Weights of a small GPT-style language model, trained from scratch on English Wikipedia.
Size: 14 layers, width 640, 10 heads of 64, MLP 1920 GELU, vocabulary 50257, 90.3M parameters.
Architecture: learned positions, biases.
Training: a variant of Muon for these matrices, 1452M tokens, 11078 steps.
MLP neurons of a small language model. Each row is named by its layer, matrix (up: input weights; down: output weights) and neuron, and shows model dimensions 64-191. Each number is 128 + 24 x the weight over its row's rms, rounded and kept within 0 to 255.
Before each neuron's rows, "fires in" lists the words (lower case) most often at its 100 highest values on Wikipedia text that the model never trained on; "fires on" lists the tokens most often at its 100 highest values on Wikipedia text that the model never trained on.

fires in: "of", "for", "to", "on", "that"
fires on: " of", " for", " to", " on", " that"
L11.up737 [133 152 127 124 130 118 171 100 165 125 121 134 153 163 176 147 139 120 111 156 127 130 145 166 176  97  96 146 121 142  87 131 151  92 134 121 144 128 137 107 158 121 146 130 146 108 126 114 143 113 108 116  84 137 137 147 139  85 144  95 157 134 117 100  95 114 154 120 117 130  84 119  94 108  89 138 130  91 160 115 135 129 175 143 163 106 161 110  85 157 150 169 116 129  84 133  99 112  81 147 159  76 147 102 139 124  92 147 171 134 139 180 106  95 137 157 136 146 118 128 154 138 117 156 136 115 139  85]
L11.down737 [179 135 125 154 150 115 118  93  87 137 129 165 123 138 100 130  99 141 112 166 150 124 132 142 112 117  98 159 131 111 139  95 132  66 141 134 198 100 169 146 173 147 122 120 137 165 150 146 131 115 125 131 138 139 170 116 159 123 150 161 148  89 142 123 144 123 127 158 138 131 125  97 119 129 102  91 114 104 106 137 180 152 112 138 144 154 128 145 184 155 123 147 148 124 186 154  70 150 158 147 170 112 135  95 149 139 104 181 172  98 163 151  88  76 103 141 108 125 141 137  96 107 114 121 159 124 117  78]

fires in: "that"
fires on: " that"
L3.up149 [ 95 120 129 110 137 122 143 205 109 135  76 113 125 121 148 139  82 116 177 114  97 102 111 139 156 149 134 158 107 152 114 136 136  96 149 130 136 135 134 104 123 157 212 151 138 122 140 138  98 150 150 108 129 140 100 118 144 117 161 112 162 129 127 113 133 119 157 127 133 132 126  89  80 145 123 126 114 160 133  96 144 122 133 132 126 107 121 130 133 185  96 122 126 157  90 112 160 153 143 113 141 158 117 125 148 122 143  68 113 144 121 162 103 126 124 157 123 184 129 117 132 127 133 152  95 108 118  93]
L3.down149 [120 146 112 170  98 123 114 126  85  81 168 122 158 128 147 143 136 122 142 112 141 161 148 137 110 128 165 150 152 122  90 148 119 120 128 137 164 155 147 120 124  75  27 126 117 129 102 110 142 115  87 137 134 111 166  98  95  86 125 173 112 107 141 105 137 108  95 127 148 115 113 137 147 122 147 144 135 112 111 107 147 155 123 140 117 165 119 165 144 106  87 123 134 125 150 122 118 136 125 148 124 130  96 113  76 137 125 126 152 118 114 128 135 134 121  74 101 133 163 153  98 107 134 124 114 158 172 165]

fires in: "published", "released", "written", "book", "wrote", "articles"
fires on: " published", " written", " released", " wrote", " articles", " book"
L3.up678 [112 134 115  93 135 150 173 144 153 131 112  93 131 105 137 149 170 102 118 141 183 132 141 178 163 115 123 117 100 120 129 108 162 114 158 118 120 141 134 126 129 110 102 147  90 113  57 142 106 130 117 144 107 138 139 139 161 123 120 143 120 124  90 107 156 153 144 167 135 147 162 136  85 134 102 130 146 137 106 135 123 113 124 160 179 131 123 137 134 120 118 166 111 147 146 187 115 140 121 138 115 131 104 114 126 103 109 111 129 160 136 122 160 161 131  71 142 142 140 149 166 123 125  72 153 128 100 141]
L3.down678 [ 93 194 107 137 104 157 159 154 150 110  71 144  95  98 170 172 134 135  78 134 166 142 127 128 139 144 107 135 122 123 127 117 167 157 123 128  98 158 137 118 117 136 143 148  87 130  95 101 140 135  94 126 172 143 156 112 132 132 107 105 132 121 164 175 143 127 109 141 144  98 125 163  87 155 101 163  99 150 109 142 171  99  81 123 127 136 100 114 117 123  82 109 131 100 132 164 157 139 139 112 159 128  92 157  83 107 135  95 122 169 106 204 136 112 141 114  97 136 147 167 122 117 122 101 166 166 156 136]

fires in: "part", "upper", "half"
fires on: " part", " Upper", " half", " Part"
L3.up43 [109 110 124 132 121 103 109  93 141 122 141 118 127  94 136 183 143 149 158 168 141 123 141 139 159 151 118 112 142 132 157 136 174 117 138 140 122 129 148 110 136  89 158 111 133 150 139  73 121 159 126 147 130 147 101 125 128 160 169 149 147 119 134 109  84  99 125  63 125  90 154 121 156 133 140 165 148 129 123  63 105 117 125 155 102 150  86 119  85 136 102 111 162 186 126 112  89 140 134 122 139 113 128 111 150 128 136 139  90 130 131  90  66 133 121 101 121  57 157 114 115 123 122 136  94 107 130 101]
L3.down43 [ 65 193 159 155 135  99 111 128 159 142 151 102 173 126 118 130 135 136 167 127 151 168 110  66 118 144 113 124 138 124 178 117 120 117 141 124  52 138 107 143 120 127 135 142 150  91 125 113 110 114 167 153 154 106  98 139 136 129 122 119 139 168  92 112 113  75 121 129 139 121 139 155 123 103 118 158 156 129 149 140 139 137 105 112 132 113 149 124 144 120 114 164 165 118 131 103 123  93 116  77 151 145 124 144 129 105  84  99 111 110 140 155 114 164 161 124 122 166 150 130 135 144 137 145 111 187 141  99]

fires in: "who", "temple", "game"
fires on: " who", " temple", " game"
L6.up416 [126 125 146 114 110 123 135 153 152 135 113 130  92 106 107 120 102 133  94 106 136 118 124 160 144 124 135 139 131 116 171 145  92 156 157 112 135 149 119 160 127 112 133 126 156 159 138 110 139 158 155 155 120 139 138 165 122 116 101  96 181 117 157 163 108 182 107 154 150  74 128 116  86 154 152 145  94 105 129 114 134 167 111 121  85 164 154 110 111 115 133 161  98 157 152 150 120 148 189 129 136  93 130 125 155 133 155 169 190 120 127 142 100 100 128 143 137  90 145 130 165 134 107 128 192 125 147 125]
L6.down416 [164 100 117 152 145 122 138 140 107 145 111 126 134 114  96 116 126 144 136 132 125 133 135 144 131 118 122 116 131 133 117 115 143 165 152 129 150  81 136 113 125 102 146 169 161 133 132  91  99 135 133 148 149 140  98 109 115 118 121 133 128 106 161 139 111 132 109 121  73 127  85 113 128 128 147 115 138  84 170 134 135 141 170 133 180  73 144 124 137 104 128  92 129 139 106  64  96 151 107 137 145 109 131 120 146 132 101 134 105 171 154  93 133 138 169 144 124 133 106 120  90  96 151 140 158 132 113 125]

fires in: "is", "season", "was", "single"
fires on: " is", " season,", " was", " single", " season"
L3.up1427 [138 163 177 100 111 121  79 112 112  96 137 136 145 124 125 140 138 110 134 118 130 139 133 136 123 184 146  72 136 159 146 107 147 120 125 116  97 133 121 118 110 156 114 158 157 109 155  62 146 121 146 140 116 111 155 111 174 130  95 146 118 166  85 183 153 122  92 108 157  52 118 108 156 117 117 151 106 125 118 128 167 127 131 149 122 122 137 194 157  84 136 143 123 134 120 140 134 162 124 126 106 122 125 123 121 110 113 100 115 117 129 140 156 121 123 112 120 115 160 121 151 139 140 166 140 105 144 139]
L3.down1427 [156 110  96 107 148 128 135 131 107 117 146 159  80 114 176  92 157 127 154 141 137 149 126 124 137 135 112 134 118 143 158 134 132 141 110 127 141 133 134 167 124 124 162 129 133  83 155 141  81 117 166 147 158 169 147  95 147 116 111 122 150 121 121 126  81 127 156 161  73 113 161 130 136 108 137 141 124 171 141 127 114 106 148 138 122 147 154 151 103 188 109  82 157 124 159 118 101 119 140 101 120 152 108 135 129 161 114 106 109 154 113 149 109  98 104 139 117 136  75 211 133 121 120 145 140 129 125 101]

fires in: "japanese", "american", "canadian", "seychelles", "national"
fires on: " Japanese", " American", " Canadian", " national", "les"
L3.up197 [135 125 160 117 166 129  98 145 126 100 194 135 119 113 140 163 117 115 104 132 148 112 108 136  81 155 168 124 112 107 155 161 104 130 172 125 154 148 101 118 122 116 161  95 149 140 100 130 166 106 116 133 133 172 140  74 126 127  98 105 149 144  96 130 116 186 155  86 127 146 152 101 121 172 126 103 104 123 139 116 147 112 102 138 100  93 117 132 133 115 118 145 108 104  72 142 124 118 100 125 102 144 152 129 115 114 114  98 183  77  93 118  92 136 155 118 114  89 159 119 129 160 144 143 110  93 151 126]
L3.down197 [ 93 151 150  81  87 121 112 105  93 119  87 149 124 154 106 142 107 110 166 102 148 128 102 125 188 106 135 129  96 119 109 148 168 114 124 178 110 139 138 136 155 157 111  97 128 154 140 111 132 153 111 140 112 106 127  87  96 118 144  96 112  99 124 120 112 105 114  86 106 150 111 126 141  89 114 161 106 100 127 124 139 103 131 119  69 107 137 126 155 125 116 103 160 172 137 142 159  93 116 172 148 120 184 122 144 135 148 162 139 136 123 152 106 172 151 117  84 154 155 148 120 129 132 135 128  97 132 148]

fires in: "during", "however", "followed", "by", "from", "but"
fires on: " During", " However,", " followed", " By", " From"
L3.up1042 [ 95 169 126 113  88 161 122 113 137  96 121 138 127 139 131 150 118 115 160 162 167 148 116 132 126  92 151 144 116 159 182 167 112 154 136 100 148 134 164 109 128 113 121 115 157 104  99 151 169 102 120 145 140 140  80 128 175 147 146 129 105 130 140 133 173 137  66 149 147 111 136 124 116 143 129 120 109 144 144 110 231 131 156 126 163 138 107  66 140  92 156  81 137 116 133 115 165 114 173 118 111 167 153 120 157 135 121 105 126 149 166 137 127 165  67 144 137 117 159 108  90 140 104 139 138  90 163 145]
L3.down1042 [114 170 102 126 143 114 125  81 154  89 159 142 138  98 170 129 138  79 165 131 115 151 179 134 113 111 122 170 152 123 136 157  94 122 132 129 133 157  77 163 147 116 106 120 148  89 135 148 123 123 128  88 191 148 124 156 145  86 138  99  86 146 146 138  75 140 116 136 114  92 156 130  97 116 170 115 141 139 131 122 130 121 157 149 112  98 128 151 148 151 158 110 105 159 155  82  98 132 116  86 136 141 118 128 168 139 131 120 153 115 155 180 153 110  70 112 128 124 107  87  74 141 122 123 102 102 142 104]

fires in: "the", "which", "and", "that"
fires on: " the", " which", " and", " that", " The"
L11.up616 [144 121 173 153 113 120 107 158 123  87 124 123 162 106 126 151 155  89 125  90 165 120 158  94 116 156 145 141 127 144  82 143 147 143 143 159 133 140  74 115 130 153 121 113  95 112 112 155  99 121 133 130 147 149 124 124 130 119 110 156 119 130  72 152 145  90 122 140 113 139 107  85 110 151 133 129 170 134 128 152  59 153 124 120 115 164 164 143 109 110 113 101  99 180 156 144 102 139 165  89 101 144 100 139 116 125 115 147 110 123 109 117 152 153  94 101 160 105 131 130 131  69 149 118  67 116 146 138]
L11.down616 [138 148 147 112 151 153 116 156 120 150 108 140 118 146 103 144 147 147 163 107 137 109 143 118 125 127 125 150  97 109 105  98 133 123 110 154 111 123  87 155 159 141 114 104 100 130 184 146 162 112 188 137 137 160 102 102 152  79 116 111 134 118 132  85 147  89 116 120 132 128 112 132 120 166 113 129 144  97 162 150  88 128 128 144 134 101 142 149 159 117 132 110  97 117 161 128 103 120 201 108 122 161 134 136 163 122  73 157 139 143 104  81 107 126 138 121 119 117 147 129 124 127 124 143 112 143  77 104]

fires in: "which", "this", "each"
fires on: " which", " This", " each"
L3.up1527 [139 155 194 134 133 165  93 134 136 152 158 129 112 109 121 150 144 134 135 146 114 115 112  90 123 126 115 113 135 111 100 155 174 143 118 131 105 122 157 121 107 164 117 128 119 153 121 169 128 146 144 103 139 169  92 112 127  94 123 170 109  88  98 143 147 138 124 101 142 113 151 156 107 117 101 137 125 160 145  84  90 131 165 137 160 117 136 144 126 189 116 134 140 138 129 101 139 136 143 104 100 110 119 122  87 112  97 111  96 136 105  97  92 124  99  92 114 127 137 109 164 170 114 143  98 129 144 106]
L3.down1527 [124 115 135 128 127 122 147  98 172 114 120 116 130 139 109 101 101  93 124 129 119 136 149 140 109 153 133 169 101 140 153 132 118  96 109 153 137  82 143 114 122 109 153 157  94 108 143 139  99 134 144 129 161 131 183 106 138 118 153 151  91 107 112 122 151 107 119 116 170  92 162 123 140 114 117 128 119 104 164 136 111 141 134 147 113 120 104 163 121 110 142  87 140 118 137  86 161 147 128 147 147 113 167 117 124 135 103 104 109 115 112 147 140 126 137 117 135 157 148 107 103 139 154 134 154 154 153 158]

fires in: "any", "top", "earth", "cover", "keiichi"
fires on: " any", " top", " Top", "ichi", "uki", " cover"
L3.up310 [127 105 183 128  89 143 126 124 126 100 144 120 153 125 159 124 142 149 109 149 148 137 178 133 108  99 155 156 118 132 137 129 116 165 126 145 127 152 105 156 122 152 132 166 153 138 150 142 122 129 167 126 111 138 140 144 134 122 154 126 107 111 123 113 131 103 119 144 159 126 141 110 106 151 120  89 130 139 121 161 111 111 145 118 153  76 105 158 119  87 144 123 111 142 105  93 135 135 124 156 101 133 151 113 154 165 141 127 168 143 100 133  97 112 112 100 168 119 146 190 121 160 152 164 130 119 137 123]
L3.down310 [103 164 123 160 141 111 121 123 161  90 120 147 175 121 178 109 173 149 112 130 166 130 167 153 130 146 103 140  91 154 151 151 145 133 125 128 105 126 158  99 147 162 122 123 157  93 124 170  85  85 136 122 117 150 111 155 116 152 115 103 116 147 131  72  91 191 137 138 127  96 128 124 102 126 111 104 155 134 150 166 150 139 150 112 130 157 103 102  81 147 123 132 149 158 103 152 130 113  70 165 131 126 121 167 106 112 136 136 130 150 144 113 167 138 151 103 139 111 109 119  98 137 127 117 116 146 141 101]

fires in: "many", "general", "main", "wide", "most"
fires on: " many", " general", " main", " wide", " most", " meet"
L3.up158 [162 125  93  96 118 124 123 143 133 157 130 145 187  85 148 139 156 147 134 154 106 111  90 163 114 140 143 127 104 122  94 160 138 134 143 119 128 111 123 149 118 119  98 135 122  68 129 178 110 152 128 146 152 109 158  86 119 130 128  84 140 141 125 138  95 146 163 125 126 154 148 122 153 114 133  54 174 126 121 118 118 119 157 140  95 156 126 194 129  88 132 100  93 144 125 128 114 128 171 189 130 107 115 146 121 149 100 121 138 163 145 116 124 166  67 117 139 147 132 121 124 101  85 116 129 156 111 115]
L3.down158 [ 89 148 141 155 129 126 139 144 127 139 124  76 109 128 132  92 109 122 129 166 136 115 111  99 145 148 109 123 109 131 118 131 153 133 123 143 112 132  89 152 141 140 169 126 103 132 137 108 108 123 120 119 105 103  92 132 134 129 132 124 159  93 132 152 140  78 131 139 145 148 119 134 106 162 162  91 157 111 121 133 133 135 120 123 178 133 120  82 129 149 156 145 107 101 142 121 123 110 130 120 125 108 109 120 118  96 139 130 136 172 103 119 118 133 147 127 189  74 125 140 139 108 125 148 128 138 143 169]

fires in: "win", "loss", "be", "compete", "victory"
fires on: " Win", " win", " Loss", " be", " co"
L3.up784 [137 172 123 173 168 116 123 127 171 110 140 140 117 127 165 149 132 116 161 111 147 181 134 132 155 142 161 129 103 168 142 130 129 151 144 117  86 161 112 114 103 123 138 161 117 109 168 108 137 110 115 118 131 104 125  99 154 128  87 102 131 112  78 132  82 117 103 113 147 147  74 142 152 112 100 113 112 138 148  85 120 132 125 152 140 141 133 144  81  64 139 142 142 173  88 186 140 134 113 105 142 157 113 128 157 120 128  82 129  77 116 133 127 120 110 109 106 149 180 134 137 100 162 142 102 111 113 156]
L3.down784 [167 115 141 181 208 105 132 118 110 117 108 166 151 144 155 135 131 136 181 129 102 193 128 167 124  96 151 119 126 124  95 108 120 143 179 108 165 147 134  75 135 125 113 143 103 118 133 141 152 142  99 123 160 139 104  93  75 160 120 150 143 168 132  98 106 161 151 162 126  85  99 142 120 104 109 141  65 156 151 148 152 152 150 143 103 168  99 152 141 130 132 122 138 124 156 154 118 147 115 106 141 140 118 168 124 125  53 118 105 116 133 157 161 144 104 112 113 123 163 140 142 104 135 106 101 110 129 148]

fires in: "over", "through", "about", "onto", "loan"
fires on: " over", " through", " about", " onto", " (loan)", " Through"
L3.up558 [131 160 160  77 151 107 163 135 107 126 127 122 139 119 153 179 155 132 162 140 153 127 105 136 118 120 102 125 131 147 114 135 120 137 166 106 103 132 143 172 104  96 129 149 101 157 147 157 120 132 140 106 117 138 120 136 144  80 124 131 115 189 106 114 151  84  72 132  95 151 100 105 125 139  73 104 112 159 116 128 127 137 124 125 127 101 144 134 173 141 127 159 137  99 135 120 138 136 124 128 117 123 151 161 102 118 142 126 156  99 100 111 141 122 148  87 137 147 154  85 104 126 191 138 144 141 144 128]
L3.down558 [ 99 131 101 139 114 168 164 116 163 130 149 133 125 134 122 132 154 152 119 113 120 136 140 144  96 117  89 129 135 137 123 119 133  83 120 138 147 147 167 121 105 128 151 154  96 115 139 134 151 132 114 131 117  89 117 141 116 104 133 109 136 126 138 128 145 134 114 107 130 146 135 116 125 142 146 150 110 141 186 149 121 149 134 172 131 166 132 108 146 162  75 119 115 167 140 172 136 137  91 161 152 113 159 133 116 112 138 145 141 124 121 136 143  85 156 168 188 133 119 109 119 114  88 138 161 182 129 141]

fires in: "world", "1942", "area", "1939", "africa"
fires on: " World", " 1942", " AD", " Area", " 1939"
L3.up1217 [116 136 169  97 139 117 130 161 131 113 122 117 135 143 121 114 137 130 176 126 153 120 115 136 133 157 103 125 122 129 116 110 158 174  79 131 189  72 130 116 147  86 130 111 108 136 166 114  97 153 114 126 102 124 182 113 109 125 118 167 144 152 141 135 117 127 164 135 159 131 127 131 136 139 172  88 165 150 122 106 100 155 147 133 164 130 169 138 108 159 126  91 120  85 148 169 118 101  92 148  99 153 127 109 139 161 142  75 170 108 132 119 147 135 155 151 163 139 156 115 114 131 110 131 153 147 150 105]
L3.down1217 [120 122 105 162 134 144 137 117 100 157  98 139 172 168 138 123 144 112 149 137 160 120 151 122 102 118 121 173 176  77 126 121 112 108 101 111 142 157 165 138  95 152  65 134  85  95  62 126 124  82 113 169 141  87 118 141 105 139  91 140 118 200 148 120 132 104 118 107 108 135 130  92  88  93  85 121 141 133  97 118 132 149  94 131 139 151 110 135 133 119  90 135 168 120 104 181 151 166 165  97 150 152 151 156 110 130 120 160 148 135 123 131 130 114 149 119 134 105 124 119  91 147 130 132 134 100 145 112]

fires in: "over", "trail", "another", "through", "screen", "former"
fires on: " over", " trail", " through", " Another", " Former", " screen"
L3.up999 [116 113 177 135 126 159 148 101 113 115 117 127  84 142 136 135 121  79 139 128 134  87 145 208  90 144 124 128 189 141 138 178 143 131 109 121 100 136 131 126 112 156 131 108 156 111  89 165 120 174 140 128 157 147 127 143 118 109 129 125  94 150 147 105 114 156  80 144 141 124  98  99 140 117 140 106 119 142 123 135 102 138  70 136 158 149 121 118 170 154 133 172 133  97 131 142 120 121 153 173 137 105  87 117 114 180 108 131 118 115 129 114 123  94 136 122 111 113 139 103 142 145 127 121 116 144 153 155]
L3.down999 [133 112 136 146 103 131 163 110 103 106 198 173 102  85 130 103 106 135 109 130 171 141 132 101  86  83 106 152 131 111 144 159 173 112  92  89 121 116 119 143 108 145  87 110 133 115 144 135 113 105 145 145 135 127 125 140 133 123 125 162 139 143 137 120 164 114 145 132 146 170 113 135 139 150  92 137 104 143 131 118 114 171  80 113 126 102 134 129 146 133  90 123 132 132 174 153 168 107 128 120 111 106 134 133 123 110 121 133 123 170 166 129 143 145 124 113 144 128  97 113 168 140 164 116  86 105  90 143]

fires in: "warped", "built", "film", "construction", "borderline", "barron"
fires on: " War", " Bar", " built", " \"b", " \"B", " film"
L3.up1606 [108 130 110  73 127 105 137 167 127 151 136 132  99 124 165 102 150 126 117 148 111 143 127 101 133 120 124 128 161 147 157  98 179 103 157  77 114 139 143 135  81 143 126 142 120 145 116 177  76 149 143 117 112 126  69 104 128 172  71 143 133 101 141 130 140 115 125 128 145 157  94 100 104 140 126 131 168 113  88 147 117 136 120 157 145 174 120 133 174 161 106 151 136  90 132 137 132 128 131 125 113 110 115  95 114 148 139 148 150 110 151 164 124 117 128 153 180 122 113 131  60 109 137 111 137 123 125 109]
L3.down1606 [118 103 132 122 138  77 133 147 157 143 113 142 115 115 128 104 137 179 163 134 161 129 173 129 115 109 147 148 144 101 104  81 132 152 111  79 112 136 146 124 150 130  98 123 114 156 114 114 123 158 175 112 132 118 149 155 122  65  89 151 142 137 158 108 113 169  78 134 138 100 129 122 143  96 134 132 130 147 127 164 167 163 114 138 133 128 129 152 116 145 114  85 106 120 157 134 139 167 110 130 136  93 118  97 151 115 119 158 134  93 110  50 144 108 125 142 135 163 135 174  97  85 110 146 158  97  85 103]

fires in: "most", "main", "important", "best", "first"
fires on: " most", " main", " important", " best", "most", " first"
L3.up739 [114 119 140 116 102 117 127 135 143  92 116 137 131 124 134 125 137 152 117 157  90 157 126 142 103 126 158 145 135 126 151 136 118 182 113 153 114 123 117 144 149 110 117 119 130 101 120 127 120 120 126 116 112 115 125 128  98 121 153 108  89  90 128 152 136 166 130 103 119 126 173 158  50 112 102 166 134 113 148 109  96 162 110 151 122 164  90 139 152  94 160 109 142 186 141 113 137 161 154 135  92 160 148 107 175 149 112 157  97 115 128 106 114 167 130 130 144 117  97 123 133 105 113 143 128 169 126 127]
L3.down739 [ 81 157 125 147  82 141 109  96 128 134 142 132 147 167 150  99 150 152 179 139 114 110 122 153 114  84 131  90 132 122 136 139 138 117 113 130 113 140 123 130 169 111 139 156 116 130 188 120 149 130 113 146 109 121 133 110  82 141 142 139 116 113 146 121 113 124 146 107 131  55 213  71 169  93 101 140  72 115 131 128 118 159 158 105 150  98 138 116 143 139 119 148 125 133 151  88 130 128 140 132 114 132 162 113 153 126 141 142 140 126 160 169  94 107 134 110 165 135  44 144 108  99 115 141  79 130  39 117]

fires in: "other", "s", "international", "president", "european", "second"
fires on: " other", " international", " President", " European", " women's", " American"
L3.up1683 [112 133 115 116 163 146 153  90 136 125 138 122  76 119 131  92  91 116 131 118 137 115 139 134 121 121 130 144 118 147 140 164 131 130 115 141 154 143 154 123 134 118 139 111 127 117 104 122 106 138  99  94 137 131 140 122 111 101 127 107 139  84 124 113 144 126 126 131 119 159 165 116  52 134 114 105 139 144 153 117 150 138 142 142 149 144 128 129 147 170 149 123 157 129 126 122 133  93 162  77 119 130 112 156 146 132 149 200 113 113 129 166 120  94 126 105 106 138 130 104 133  90 122 148 101 136 170 174]
L3.down1683 [148 128 157 128 159 155 164  99  92  97 120 118 111 146 131 120 111  93  81 131 112 131 144 111 138  69 120 130 175 146 167 136  91 141 127 133  74 137 163 152 160 143  67 145 119 112 142 149 136 132 121 117 127 109 101 127 131 106 144 110  74 140 149 143 111 155 139 127 133 111 124  91  99 173 136 136 135 105 160 117 130 159 117  91 130 108 190 151 137 129 144 134 116 111 116 163 106  87 122  91  98 153 122 137 103 112 109 137 139  95 181 132 162 108 149 116 135 106 116 133 113 102 180 140 146 110 107 150]

fires in: "first", "six", "five", "american", "seven", "four"
fires on: " first", " six", " five", " American", " four"
L3.up1494 [ 96 123 178 127  89 144 130 130 118 160 127 114 104 148 111 112 122 162 155 157 161  87  98 157 127 124 140 105 184 120 136 131 144 129 140 141  99 106 101 117 121  91  99 125 131 151 143 164 134 109 119 146 129 141 143 116  78 151 151 145  95 127 120 129 137 116 130 110 136 146 160 104 133 144 119 129 153 115 122 178 148 121 106 133 112 141 162 129 170 109 130 131 141 154 123 124  92 123 152 158 189  77 136 139 139 129 128 102 119  98 125 135 197 142 105 117 167 112 110 124 118 141 147  93 105 122 142 151]
L3.down1494 [117 129 152 101  82 136 124 143 114 118 101 113 118 142 139 119 139 136  73 181 147 124 125 174 165  88 125 131  93 131 116 136 146 134 126 156 163 121  88 171 124 148 158 149 124  65 125 149 145 161 128 145 142 126 105 115 174 111 133 128 121 130 122 170 152 124 125 126  97 154  62 121 147 143 140 144 118 175 119 110 139 108 135 151 111 115 184 152 103 104  68 122 101 125 169 118 153 134 133 135 145  80 137 152 123 124  87 123 155 124 163 145 150 115 140 122 124 133 125 161 121 131 132 125 166 125 125  97]

fires in: "its", "the", "his"
fires on: " its", " Its", " The", " His"
L3.up358 [144 127 140 151 132 130 153 130 170 129 100 119 102 120  89 175 114 131 107 108 151 141 113  95 121 130  87 121  93 104 149 114 129 138 128 139 194 126 123 130 124 110 142 109  97 135  85  99 167  91 133 137 126 128 145 118 133 121 129 134 152 130 108 155 106 136 154 137 103 144 182 155 132 123 143 122 129 154 148  94 108  98 123 137  83  98 118 178 133  71 126  89 128 134  97 137  64  82 152 110  95 148 105 139  97 116 148 145 103 145 147  96 142 127 116 146 132 113 119 154 141 141 121 153 147 156 113 162]
L3.down358 [128  83 106 142 116 123  75 127  74 132  97 103 149  89  93 131 151 144 117  82 112 171 110 107 121 148 114 136 144 124 113 206 123 104 108 140 104  98  76 128 124 112 135 112 114 113 108 162  81 145 103 151 147 173 137 117 190 131 118 112 132 131 113 197 127 139 146 178 143 137 114  99 131 122 128 132 134 147 151 123 115 111 106 120 128 161 213 119 104 160 145 133  95 142 147 122  88 137 138 117 120 169 134 143 137 136  95 153 130 130 149 151 130 116 135 136  98 155 116 140  87 127 127 106 114 134 169 134]

fires in: "the"
fires on: " The", "The", " the"
L6.up1848 [125  95  98  98 133 123 128 101 134 112  99 151 100 103 101 101 125 110 167 125 136 127 151 106 143 117 105 125 105 134 156 167 111 136 137 102 162  85 142 127 152 104 120 139 118 139  20 137 158 146 133 127 115 133 110 152 124 133 148 120 125 118 154 168 150 122 136 140 133 132 175  92 168 183 159 153 130 139 166  93  73 123 180 165 108  89 148 149 146 131 154 109 134 101 140 149 117 108 149 187 173 110 142 103 140 139 111 140 157 122 144 138 170 115 117 156 154 114 169 142 106 102 149 159 123 104 147 101]
L6.down1848 [110 113 116 129  89 101 116 120  84 107 119 115 145 143  93 134 109  86 127 102 112 119 126 174 107 105 131 117 119 153 122 148 162 115 134 139  99 106 123 108 115 102 138 141 116 113 163 147 130 121 142 135 121 123 110 142 160 128 121 137 111 118  86 138 127 118  71 126 152 131 149 145  96 123 162 151 148 147 100 141 136  85  81 139 140 100 150 157 130 132 139  86 107 135 115 124 111 146 146 106  95 119 106 140 108 117  98 129 134 169 124 168 114 127 143  90  89 131 122 137 189 139 124 126  96  83 117 163]

fires in: "who", "they", "there", "it", "ability"
fires on: " who", " They", " It", " There", " ability"
L3.up179 [112 154 183 137 118 114 173 138 119 131  78 116 129 108 188 112 111 122 122 134 143 113 165 120 150  98 124 112 142 111 141 142 153  91 142  97  86  67 141 150 117 158 163 110 158 123 106 158  84 184 158 137 126 120 142 137 100 140  93 123 125 154 104  81 102 143 141 125 140 114  89 133 121 151 101 126 128 150 105 106 164 143 181 134 134 152 142  96 126 105  65 159 125 140 142 141 119 171 160 100 111 132 141 132 153 174 135 129 118 112 108 149 126 133 123 124 167 157 150 110 127 135 134 148 130 148 112 132]
L3.down179 [147 104 108 115 143 107 102 119 155 130 132  95 134 151 116 130 104 164 111 170 134 126 127 130 116 126 114 145 156 109 103 136 146  75 155 122 137  73 103 151 102  96 148 136 108 105 134 107 164 154 160 166 206  87 160 158 126 135  61 116 146 136 108 108 144 131 115 121 130  83 144 111 115  89 152 162  99 127 145  94 156 139 122 112 119  94 161 160 103 114  85  78 143 147 101 133 155 140 108 143 104 101 159 158 114 150 116 116 111 138  95 144  85 141 110 132 109 206 176 133 137 125 113 142 139 123  96 149]